Weights of a small GPT-style language model, trained from scratch on English Wikipedia.
Training: a variant of Muon for these matrices, 880M tokens, 13875 steps.
MLP neurons of a small language model. Each row is named by its layer, matrix (gate and up: input weights) and neuron, and shows model dimensions 192-383. Each number is 500 + 40 x the weight over its row's rms, rounded and kept within 0 to 999. Numbers have three digits each. A neuron's up and down rows have the sign that makes its largest values positive.
A block is one neuron, or neurons of one layer that tend to fire together. After each block is what it responds to, as a language model described it from the Wikipedia text at the highest values.

L4.gate131:473501518423467461433466477483530488503480481472424520477555520468460460475542481459477546500485585512583471484514521421508459528549477527488443439484515463506606521462461511509479538500528480511537461535465487461523510548501439545507513546445429405497516523500535478477495537526459471472482486497531472467529475475480503470496494533537527502529534438536528501453512443462508503481465550477523526480438466517466579543598515592447460457475505538442524468518522448620465503483440421468477485481508539524551427470489513495484467513444499520562420420497558488465455552454545515479
L4.up131:516462474495446434431532412562543532552575477500512484561517538461447436578534531454509518506471449450501417508497452514556492458522451503510442441517531493522431487487550497560464598520467542486449491551492538423392515482494444575533442531511593506572479479448477505484546497501524509496495566470539539485455493522469527536581524485497497553453477532542537524526495528486468510522486454511596577449501466478549466500469415542482448492452564507508558455530427523490456509508488423544512472499577546458550553510523541531386519538497494442515535468492460485546415532482466547585
Description: Sports score separators

L6.gate521:577448516486453542476579544492480502544478522544429451480551485498435540506500451537505553514501514504508535461522450525543475544487514460553403550594505455577520453373488466493471469539536467413562481452488452537423504488566466510487473502520527484475527564496493489514563561503514488540525533542482534423415582545519468499511467456498390501460548500562438494440464455532423529504487505525508450531487497461486501469527510517544466547506506525470484531445471448436528451491521434563534469453475548515423544491433525444505535494497506639535487519515485446460488500498508500499
L6.up521:477568486479525448495452477461463581547485484496536497490473526493506489481497463486514501575491426419527436511390510580454465518573477544542518446458486459529524519598470446522547556492456504527456496451478511522519493556480523542535517486503436454444542487492415405488456500508447426509487473548540465500541513537507549487534484555612577469444426538497549476544451470485481508440594412494536484576523482469541511552482480462555514537535410505529413500446497554515494513428500477493528474524507507494511592511490495520561493501573551512477486531553447435480533546528492474584
L6.gate532:427477540530462524521549513456485502527497493508505361519541591522558518544520512431515473524474539450531525528527481508526508553529450444518519508520486509476508499493479467548523451544552548554521541456450543488537482513500538461548468490529528532509523469488513482539482496502427474508435541528464492481510518561518452542476457470573485537517513467550426558514552444427528554517473563545537434492450486541458451525486549538469493538504475457439524461529471483471477512546459453507557438401485479497483497553480479477489460562459475476521472518500553540470516460530521445504
L6.up532:544457502508488466478496474520453502510517537425543467533495412529471545519415446448543506475519529504478493564532515490455473508507556520483493538470470463513508458498513553560555477504528505412522466453472450534515470478453504525578525432516490520543543493490463504547538456552545501488473485518476522519478555476546444474501456441539493519472522485507476574471560488434496517437440490562554502547466517421544515450465455538530499489457426462532475474473480445502475490519449571488455467511485463466601505532523474517511487568552504559529506482521471586476468547498439460589
L6.gate754:545517522503553492525527460442475529484504479541495502489529482503523469510466510515427459429494552482471471503558488442532531514480501545517474536536490557494490493446449453525496479496401592532448564486477457529472481417514440508412482508492508522478546496472544451482470505545508523520561533607498534483532509429485522443472474523496447482471472481479521412543412469523520530440481536491450563436511525521480504469417431462472463525491469510600460437516504491452522477534501450522553448476460497524536499516447543550415546539522439618538503534526469515451533500455469492436
L6.up754:464471551505527481550562468518475519483561482481508471466486611545519486538564541541497553521538589546508492510519455469541417492550514545561458549442523502535509508520415483478489412596488501538587478463543479536499478506579491502478508502514476547475537481498511542499445478456626512573524526514494468488460482471542541478459466484492497526540444474499476482450404538428528467460509542524478512531526526458457499522516565515504466485506534553538531540511451446520549513528484546524463500495554568547492541491506561509495549552450472509509550485510545504539466504526540518466
L6.gate833:465561498558454441458464542441524477510559453450462492483438474516473540493523545459482568565548465512508503419467452520488492541463562535529543480447491535487557543448481497525466509462460530439447585480593490422489523509447460520542408490531507516456566444487482514504503510474472462509469533545501539477546466466466505471474521522487494538489492543514571460483484470483424430563525499478546501503512526490491459460449529463496525500488523521440491487531472562516514477528466423468491498484509534495501489478577507410467473571537553463428437534500457420511534510483447466426
L6.up833:464503559445555560567420509480438509527584425503510497572521498490516471511500512431460494456501540474452493434458434488470554515455458492507519498507513460505491527564564515475498470529463560474552483478550436529555504531488491459506491524509484475454516436565463449461514508507585541538472552529527550436536512511515493506548531473525486564478516503479490527520544507488436558505525492516538526475436489507534542454516556552458481528556504502504508535505520559543491508521525549566490353522475518514535499502556543468549548512469525449467503546520523490503539531502471510487
L6.gate1043:485483474447458459477489518546487548471509515597482466446506501431535465512469445468460505484507485466441585530515450585497553389536456479511543558518471412498417495499423520442533404528534461549507513510460493509528450480452509508481472546466450442526529506546497555499531500519469520473575568524437468471442501463480504452537438474439492609529459469557556570513467527497493467461530450438478494476481525423486469530458463500458497540499476469534503527446582459483514492449508566543472456541492490523396548509521514499507519541495411514492424497449518523512516394545504547521
L6.up1043:523476434568526489459429480429420488433453514507424529411520529483561572538553525546488494465442512518453392449455474552521530462488436434531494467511566465544547499562474504489503428470466525513536471501495447513513496532498551449449446535455533493542589485495562527496517484492467482563474485541475409507506481508518471456447542408472493484564503508579433467521485495544464510492534543506492498476419543418544524515557515535449534510463506460510483526526490519486519531539507544525496565502522447483473478488467531473478481556413515513427526488510543517544469517496581528480
L6.gate1082:460426483519500563492512494478473448475465540541525477484581408533513433476499432520522534484492464515533469532461402469573541492531536480529478479429520505505523562509600513501499481417503522469437501512482573392543555494521490593464475552509548553437547501504442498579423514546526487443514530481503554474428557494531407526484469534467506494495491541496504518512532497538493454456487532492493485479483536519479497523475442451460467469538508477473502438538542526516538483433497507585508514534517458465439468534509466442582524513451511553469456514534572496470492532548458523503
L6.up1082:437531527519444504418598437487518443463526474491437510450417530498504510544558508496564526460459490541436534485518509466524493522531487501490453484449538473505529468549440495542533561502531497520501505468497447499487441581432418491486487523473544596571478499456503486508511490444492448563432448592530545516498433483483468539486560519589457531524495466557465535521512427567500505520414476531478495523500473494557487490533480546476443432460436461521533438480458454556489504503464505475460525448568452466511474502553498626442481456539507442381554529490436430454510455513475554449
L6.gate1478:429478426501495500523530535489500496495458496480566479474479454518453554557485516461504537469487443513498557543448467533506559567482461440438523480445499550440574472481459526496411566462423519472525514465487490480537474489399554455481470436536420481447509451486515552538442482494535463549489471433481494440554509546465527492443545528455518497465479499607500553489440507501549488534489571541442559430475476519496536500475498582518485482509544468485530457525523423564474453491498527507518483514495565506491467508533501486486460506570568514486484412536543532512529563476507471458
L6.up1478:425466420552571550475511537487546509519500496530544485501436575438494515478585563478518430462495547488543525495518464537574596476460489481503528488454507527545495443584483495495439478493536530483550406526463543471532500512409493480446535496477428435421514470528493491498495521480540494547484593547508442489495567468532469516458466525506481613489476568573509504516477487510506432497516516497488499488494495509509524557443488504521533578469462502607444474477452488530474505444523539563535485557493471495503483492459480566529513542608545551561526491536569584490429479511479392541
L6.gate1525:510483471479477543499398550511476492517560561558454498522538513490515480455499481478502535549481502469499513544507539544509554437502486424494521512497533538435531498480519472584523462562513443500552493509470562552483478490547467543464486454518543491505488506538454499451531488555590496521527425449496480483416471484486530485481470565523483500515524488477456562506485478426444559505476561507484475522466495446501481537523525487529548482504531435464509529475507482454430486517552542492473473503495567456527492491473489439537467489517579495522439506475504506587453586521507516515
L6.up1525:497513459578503524488471509511549506522529525503539533507594492516510438539510520486532456570457456467546492537504490643494458541514518598464469494549510479515463544457474484510508469508570454494519436497450522483543400521487453488516538497507508522486487490511503462481550527440471503508477453512476506560454464500538475465483502460458474494471495510495458510472468486491457535469500532504490407470553483499531547552512500541428494447477492487506589537462536503518475491470481486529437510491422494439589475503478516521508443450506507527533462524465489480427468471549468485426
Description: Separator after a digit

L10.gate46:499496524407480528458464473488527585487435446496497476498454485521444462506483515485462501619434441476496502470528575471505504477482427421528539510467530483480544475545533444515581491538448552557530461445493437432480528512438487444481537452471479528507481563538495553470556582464510464544443455463522545552492529515515529509394444470480534501503520447442459478571528554469523526506563476461529525438538569450534485490518408491552450443501511459552460454484450495513455471499463568563464453480495494493507518457440497521493506500515484530490487498468508526513474581524394512526
L10.up46:450467444445567529448512492531495564515499412480544507554519473511421470509513477468469509510516541528460374487546520516517484511550563522537560513386485549533523458493469493559501413491506535518557503512503452437543486521496480406529449545507477495512535493488491580518509530503471531529500508474501510489472541477456526499542446442534525557479484444450462554481543452515527524518531454550546438494458518500527449488500512493521531490504479485525484539546498515481412567547442531579430446513498584465467452500503503555439563403515455561497548520471487432492583473471560476475
L10.gate86:530475557516462516531557454545553491520497461503494474419464483472545471568554555500514442486476532500448547537510472497497479561525509506545486521503534525468540477434531513532487491521540539593573529486521460453519526488492498493500481497468518441524578470470462502520511475481517474534525452569514526425593434492556497462554478495492459460458481422543505474487485448548496567517442501527500482456526529459548450496467527515498490525512483466478502555489493503492511521465430589534516534402432505534538466557435425519505527492446518599515494563476554448539485569464510480508
L10.up86:484490520497529393536469532481533486500476413480486552488511522486511471508488377522520580563514491514505482477535489464524547499492435498584468506510519506590496519498516533471492513508555556555473485524468452528436491505466514483471554561434473446525505508466432530478500440479510502506435514551476545551605488565535478470465529492541485470497487460501446503461462434442523451484507473544440521446492503511509514530424480504458560448534520496416542477507558559480552464500494491504587558573462515446493521459537497486487501527578531503471459579420515480439512573477465471516
L10.gate285:559446550503495469541514443402460487530426499512498523476444535596503487460481531521518538513500554531468473563454547444504534547487493547502500520525515504455557549480499546492526500519553492459486583497540530520590473534509448503501511468513428534528486513518524479504510482501514591499435465558542469489540492512471579576483452434512532533516473563520449488512462476483536452495453473530456412481556501546524507589532479533569409501515480540551462494505486503499559498487461522478456513470417493483552471538498570452573483470468542562515514538420522449480561550483499475495
L10.up285:509452502529533513524494586551472527482464524453608545582502509491515482494475450552524543519470525447453484576447493507499545520525513532590550517466536435523551517461548543573510457496481449484490553519503493456509531504514487531513512476521447574521537516470472498488481490474461468485504493547421414493529501465543477498461545474502566502519455460410449462554504564534499476451478536563407548578520476495482491538534452546496461420430533512524552523444458545519518504485568453477525527396516421492531444544523504478524505450505504507486573551486510463463483527414497499509
L10.gate516:539420502515583456574407460503462539504471533534511593559486505512487485474510471549470521522501576415511474517587494495512464515423518498515462502431465475471468544448519476490535441545501470524478558484500494548492508532496547527470454523497460519532491522575489461510516512494500539448480470483480492528477496476502535490493510453495543497480512575516479496553529513526442502433547452496544525504445538506477543488591526518471523517420478554508532530508533558513532495522502518461460463507464492429474392452467557543475567505505457585474523528472473467514528459478471548577
L10.up516:566400587514493451572532475524539530471476509452407512480543464508487531530515483524494483524569497479508555471501425485448473489557477556486543477467426427468458529403568498546509519552494412564499452526538447561482539475462551472509525516451486483531513441500541517463398488559469541524520514517526458536470541434469500499516503469463503500494492512466549469503514542503542450491413488552527448490550557458442494509529487584460562511507513582455470474432474447551484479521432478502525535496499465599480488470447531596428510499537442417514572526481492444458496603488495489555
L10.gate749:473524434480514466472512584505558491520417486451484551487573424518516495532481575423521486500493521478479445583510567500471496468483450538523548537493492467498525481515447525501445410547497557453434513533474535488499502532509493549473452457537433480562498489498477486426532531511567454509417498547458535518562474474454470525467485528505531484450498522502493466519459538439486588487515549474532544497483470487448525623492481489549423498524446498519526489484506597476506445455469492495518498514497463529504529463524461469484486429462506488556547473515465477528466507482496455464
L10.up749:484507530506438505512554501492541512469482512482531475573429525452562511589486465526503493508510500511488472564539589491446548540499427408531571537511498482462519534495514478519507503447424516475458507511590472435528492525503510586456489521469482497550578522492542507436552527488545446462439569539391515460500462424495397529536510514540505476466510447500505511540486526517530476432506570525490506495560541453598529439554455516456495450432494456463539474557461481513451547566431540544496492520509454562536532536509509488440471460515541510491570490495531508598493556502536491538
L10.gate985:479513422498535482524454530523431526534539491541518527512413530507407420541501526554502516506461484474522526484563439528474509518535518421564557547517503519520519511461478519557539520441546500590553556502461508437469549458547482484513541546468543503483490422490450484540459532440488513467493474544486511508497455511500558532501526531512525561585501402410425559539520556524520472587503503445494536592498570611535451478435517480486425458528470530518506488544512532502487554463541522499531477492498466527462498523427447479531501501483437442488461475571517491500485507466551491439
L10.up985:485506501546516427537420493498476485457408502528485516537501494469578557495555516450468439451475541467509472459493532495497482572421517514544516507454445475465601466466466499436534577501439494537530490499441552481444443500497566439561515509427405483530477503447490476489509463467503451539467472527522470486477522573471505543491538496532521471525485496461464474560510449491504511522503538495525443449412469461488465439528435526516510458545494467472539510454506564427482516440486490542577502478463532515495539493545485549456559524521568480579542479484531520533457509503469501525
L10.gate1042:518460593485473497497488512528519547504481511584448427529534460505560563432528523501447480479545449515490506493497455548521502501472517489489572524471526543471522447441523569505528511561457418446551503506467481523512480534486546535468425587486469538478503489428530465450448533498492474493510486522474517546551506554589502456598496492492577534551479461496491468535472480523527502447490484505550523497532487446532497434470449573528437566504534507529425521457465499563542471499527499475527504510467521505542478495458541515507536551478554470465418535434504499510505530538602449507
L10.up1042:499399481493432455538422454521460465502539466449458496484503512508544500457460500444470515406498573512559522548472516493514526504525447510606496533508527438475426574488564549480511496503546483497522548519494527561458527384494598474496442445472508493432524521494571508520501497544452521605495470523434476463486473499500517554530481486504533506480468505476461483487542552514475510503486548484551496499556543494512451441411457515457537475492452475541473503569453464503495526510484495487537473534471512504467567607493505503514482488518456499489528525472555475454509530462529508513
L10.gate1419:505433559470543532547513483478564547516526455540479471420447570585528474540469446483416485531534553466531474580508503534425465543527449497467571525530433487495441519584495583523522559467551443561524469466532403472568535546559509463519503472535568550499543509479503508434461500522469482456544521506503536515507451489527501507516481509543501498477482483542522546471509579435528470431484487577501486477545537382505471540422511517460573516487483503545551466514469480575528496462469483569479493505457465484461496502512543498534574465516498458509546528547474460516485542445459517535
L10.up1419:513480493518570609501497504528459488535489508487418400500601475525551443470498485440439546565526562505446480502569456449500465507460516486465454506441421548584502485463542542519479453515536388558517519528479467625569561431476487438458477465448551475513566473500502449531480460509476496506469515586510493500566458512542427526473480489463497602477435466545494546459514496520488484500495526554571524476498519532454484521521527506491534503564458497511513463529528569502447502477497523545480540513443476544507489527435573502466490517490460537517551477606501487494492550450522431509
Description: Inside-number separators

L10.gate224:489477519572492506504490508454434480544464494418505556498489499543561424421473543501527568499511393467501466526526543530491538494495537480514539491552445502574429496570413477451496497524515527552499564511459481515466515513506442561496470428546505550558532453462488434486439504527552501485520516544503536457505565497494501467465533518507480517512523512500580447502481499478449470565461452422522517521538476557527557525484432508498489534551460523451413547535542476520554491526417550550458464476407554546547471477413498582463530484563511482466560549460446504456497555476503501515
L10.up224:490446488526458546497501506483475436552476563520504507490489479559469465421510492483563491485489504424495540499586450492504503461469572462603549468465551560508418504538458442454478542546517515534608543526524511597579528497490547482495470531462589514606515456541496476498540487489541476480507533575476526577502517569443552524460476521446477541507504471444549499496491489416526509491499507506547485523500437534496534543577508516520509508544410512456490465528491551446526503507473494528549513489506524533524442475483395512485529505511497527526524580547446525449480469514428496502
L10.gate248:549515520592550567550456476527450531477467426508496534452480482442434497509453493491458531462543470531499410501538472543509472571528537460505501478535486460535485490553471561490501494525427465472463522464555586547497494561503573524473552479528473516498421473435513523519553509615497489481453562559445550542481520478452456497507504508412499470469451484464515510512416518543471565542497523503502496523490550486518567521499526523523501515510465492466498560568516407472489485538573479489552570501460501523561474523436497519436498544541498476492455575512546488528493520467515467516
L10.up248:513489447428475524501499516467562570473525464505550487421448532433473554463525461538440526446504530537447489499543532546572562478494554491527519467519521470523492505520581477522482531511461489451488499483495427555565488528523510567486482557592460521481514488508485567500493563561473506467445472609419575519443531487517571461424459501529457519479487494492530506534470532580506505486553448483474472532450468487540463394530470539516488551491487465462455540561514496486485455427482470471517574521472489528484530546474520529501450530515489453464488561477498549481522497550525544507
L10.gate383:536549578438468495538445594447496511424496519550479467501464478519531514503494491510493470483551525504445505532461435496492490506522504488553574481584479478491504474475508548467487480469543531479468580548502493455406447454511566483508462490440502454531492548464494496472546582488537559447512537554490523606422473478564499446535548486477538526503481461517401527515442499541494466463483545442457503494463474470478450533533472468498549434494440470526511538541462517520497452494459477489502530491447498546521585530572449505577541402498466534471424523563568429545519492478477538479
L10.up383:537520497462531475538541428447453510568458459393540543524478498537455553537524412527491460533500536522491469510501494434471436422573532463528552488481459414453541526448498484482514534550443544457474517476479461450494530508438553550476492475512511444483549515540494576510416482616470512478428486490513485494495508440515492454513460534504504504504495569556486498432492566503505490472435532516468555494491478490443465464508550541465507556516473492505568478497511500555471465491469542510575482485433476487499564590544493466540458501456464477502507556558499463540548484498462433418
L10.gate389:537534493487519505546547550507487541469491499464476466513447410529515468487542490421580438529499587471461530499476466488525520480528488522509498551535549432523544532479528406438538498532462497546556513523522455557520463488540518459441422453538503506547514486536518468524466526607555412436379553532452466491499590502517518548491491459475527475504525475557447499488537543487469472587543513476518479454459556515537546507452497461522446504517493474464522514522506492465544527504508500481485534539550542537534561517475530425517473510480468500461478531413556525502544519503497500431
L10.up389:559554510474479550512418544547520550538474540491549487474458448590556533472554485509512495493562469466470489448461482475555437509451484531516471523561461505495499563482476549523497532399434474471456478528484471459523577446490506521589451451512446502567505473510450461510582487468501453503488486467584473586458522488443437491568542502486482547495625470467553513492466495549489509540552549488522553526498517539428568506508532431434508521539527466551555549525469449462528446514528465468489523566521527545556523515619533489479552528527587466512521493476518453501559502526548493475
L10.gate703:505483447498534525478475467434501474475501419527534468528500518449456579468568491468477524429537462473513504471419482507469555444479527491502432484509472569502497478520540457450489533545566511498493514537475493480527566500473522535524447591533533599583505557515410458508527568543465510530501479484431489496497489495479492460487500549462578536474522546490429550484418508507523471558480502454530463422510508483486464528535484527502457449523491445554482523475462475505451555439471455466549434521480567437564454534541457548530513436465527498421461486523514442507544515515558485504
L10.up703:599510548465460489471490500462502506563500575400467523468499505471478528516531558459487460534437555482512475544495492551563526423511554506525472459439463572582498546477531543497435523442354483500498531524549456558517567576512502550479432471503595526529529457492481428500438479452535437500535476452434552447475495525432483523458542482483545509521474516485575510508484557441545469561463468558501507518516500515592489499531523471513490468526466426455437435547457554501531504497443426495432597475506494506531516479538479496495446523483467538502497468512471510534490461495504523534
L10.gate717:444606486494428508506520548514513502598450490468517560479453438555511423517490472387472447464472504539527475520440508497525466491468555532615529477470498561452534458497495572437531558534479483493531491544510478523506460541510509539569393494490476475536450517522482536423545479545597501490452558488489535523441461458466465573523398543454498496485494469497477510547504488524437534512475588513483509378592486523489454513547503517421520481526537491515485512482537475521484432492460513525543541553509507459565437545503483514529438548517538470538523500477546556515511486546529504437
L10.up717:498464579459424478552540527482489464557492551510481528579420508486468427516496493506553454520500553457529533496527501525501517493565512519583452509520498531467517533485475462546402512461457453526547497546510506547476524456464473452536414512519493547470497515538497512523467492496518478421471507443452502461483540458520443484549510477537488459579596505455443498524468512431506502514544501486473481579468408484528556539476490528408507490461566527472479571537525502455461425498473507437467480492425488494493546507463518524574470487452519515489496510535434495468541407466512502529
L10.gate872:460506522474502548464552446538456424484460589518458466430383547494546495449500447466488496496476525500537552475413418460487553479486553487481483522497523478572484561496522505491498536438515493505484524514513465437494492540507449484469469535560478439506420495520521589565509501576529426483449544549480506427456515544581634513492580499556459485483441498489482549487477500542576529542456489547506477538481493481527494496501463450525422541472501497464439492554415490428570497531511533461435455455512464508494495476589533524477477488552527520551554527513499454503516563479473451548
L10.up872:531543587499428410477613518587595522491397538509554541521506543511525510515512484544486496534500419451497468531487572500532522501478553557510532496488516509472463516444508454521416563536525532500540495537538512541427535533515515514506424455482429516449501452488462560538484563544474435460481464507499496528479460484436512424493560516460500421466518465491493486467485553516536455535424549497542475500475425545465480463480500483500512425602483533528543582539486520454508534472472456459455517540520520518539493525526502515481510493540501525478544514546546482512489489525423445486
L10.gate1531:460502498484465460504495525461476501487524481434502442461488444508461479579517501492469522475468479536496520493483465468553489504449397489519473543402487498494480472485484471411428490564487481541626506487466490409442526512542518442475452534487437490460527469489531466554526521477483464485530460552546475441523495538532512537443424512515511516462451448443495479520507548518538532519531480421536506519490446552452520518508491450517561522577385544508430509507488481540531514439441457473518499490498462467506502534430484565478510511520467530530535547542432528502514552464445541521
L10.up1531:490580515479472485507441474505508379514501577438498521445428461403482523458548533544556550492537486465552524544423466473512509509454443387489477549446499620513483465573520538469499501455506489519526527517466512476485470468523487455509497454590526508507475539486537460552466509528491500463505583513598463527455543512527505591501530433519569542476476462433516536574489491565519545537476459571518450563518573459386456436482491485561545503539431471477505540518466465463471501536442431508491542537486482511523463467432505498473542541484487493471483491514479420505509576488488503501
Description: Mid-phrase function words

L4.gate1423:539488480485475485494526516485508495558521504511389512501429502493511496504443492543460442522553466397515409481507470563482475541502475470474567456575499450495435518449583456486560479524441504417527443504550671522445485457481475594493518496535486471491510500478480512493500516544488493424518526552506506546446523523471465501502476511457556530529480495513550509450458589439440467528464519449532558481467495529515480475561490398471498516435497489488514529503493493509514544463459442459474534468371452456500590499521471462491466462470480470481549484545492571583486515527472546436
L4.up1423:549428525535531467524484479499500461449498505463510476495562532546529517492535492438480560520505521551509477491509530488546583497555503505491540454491470550495455554469469495594505500449418488503435462478559434516424398528454448515554568461542504485471517469494469468469545477545563468501467505484569452394417518461542526521560577498495522561552503521476552498517436527464515460403504519480483450590426557480468563452477424437520536471504467503526581545467480526458507535490487469470490478420476524516554480470508492452490518480484524426450448513531493514565553546470493543520
Description: Item-ending punctuation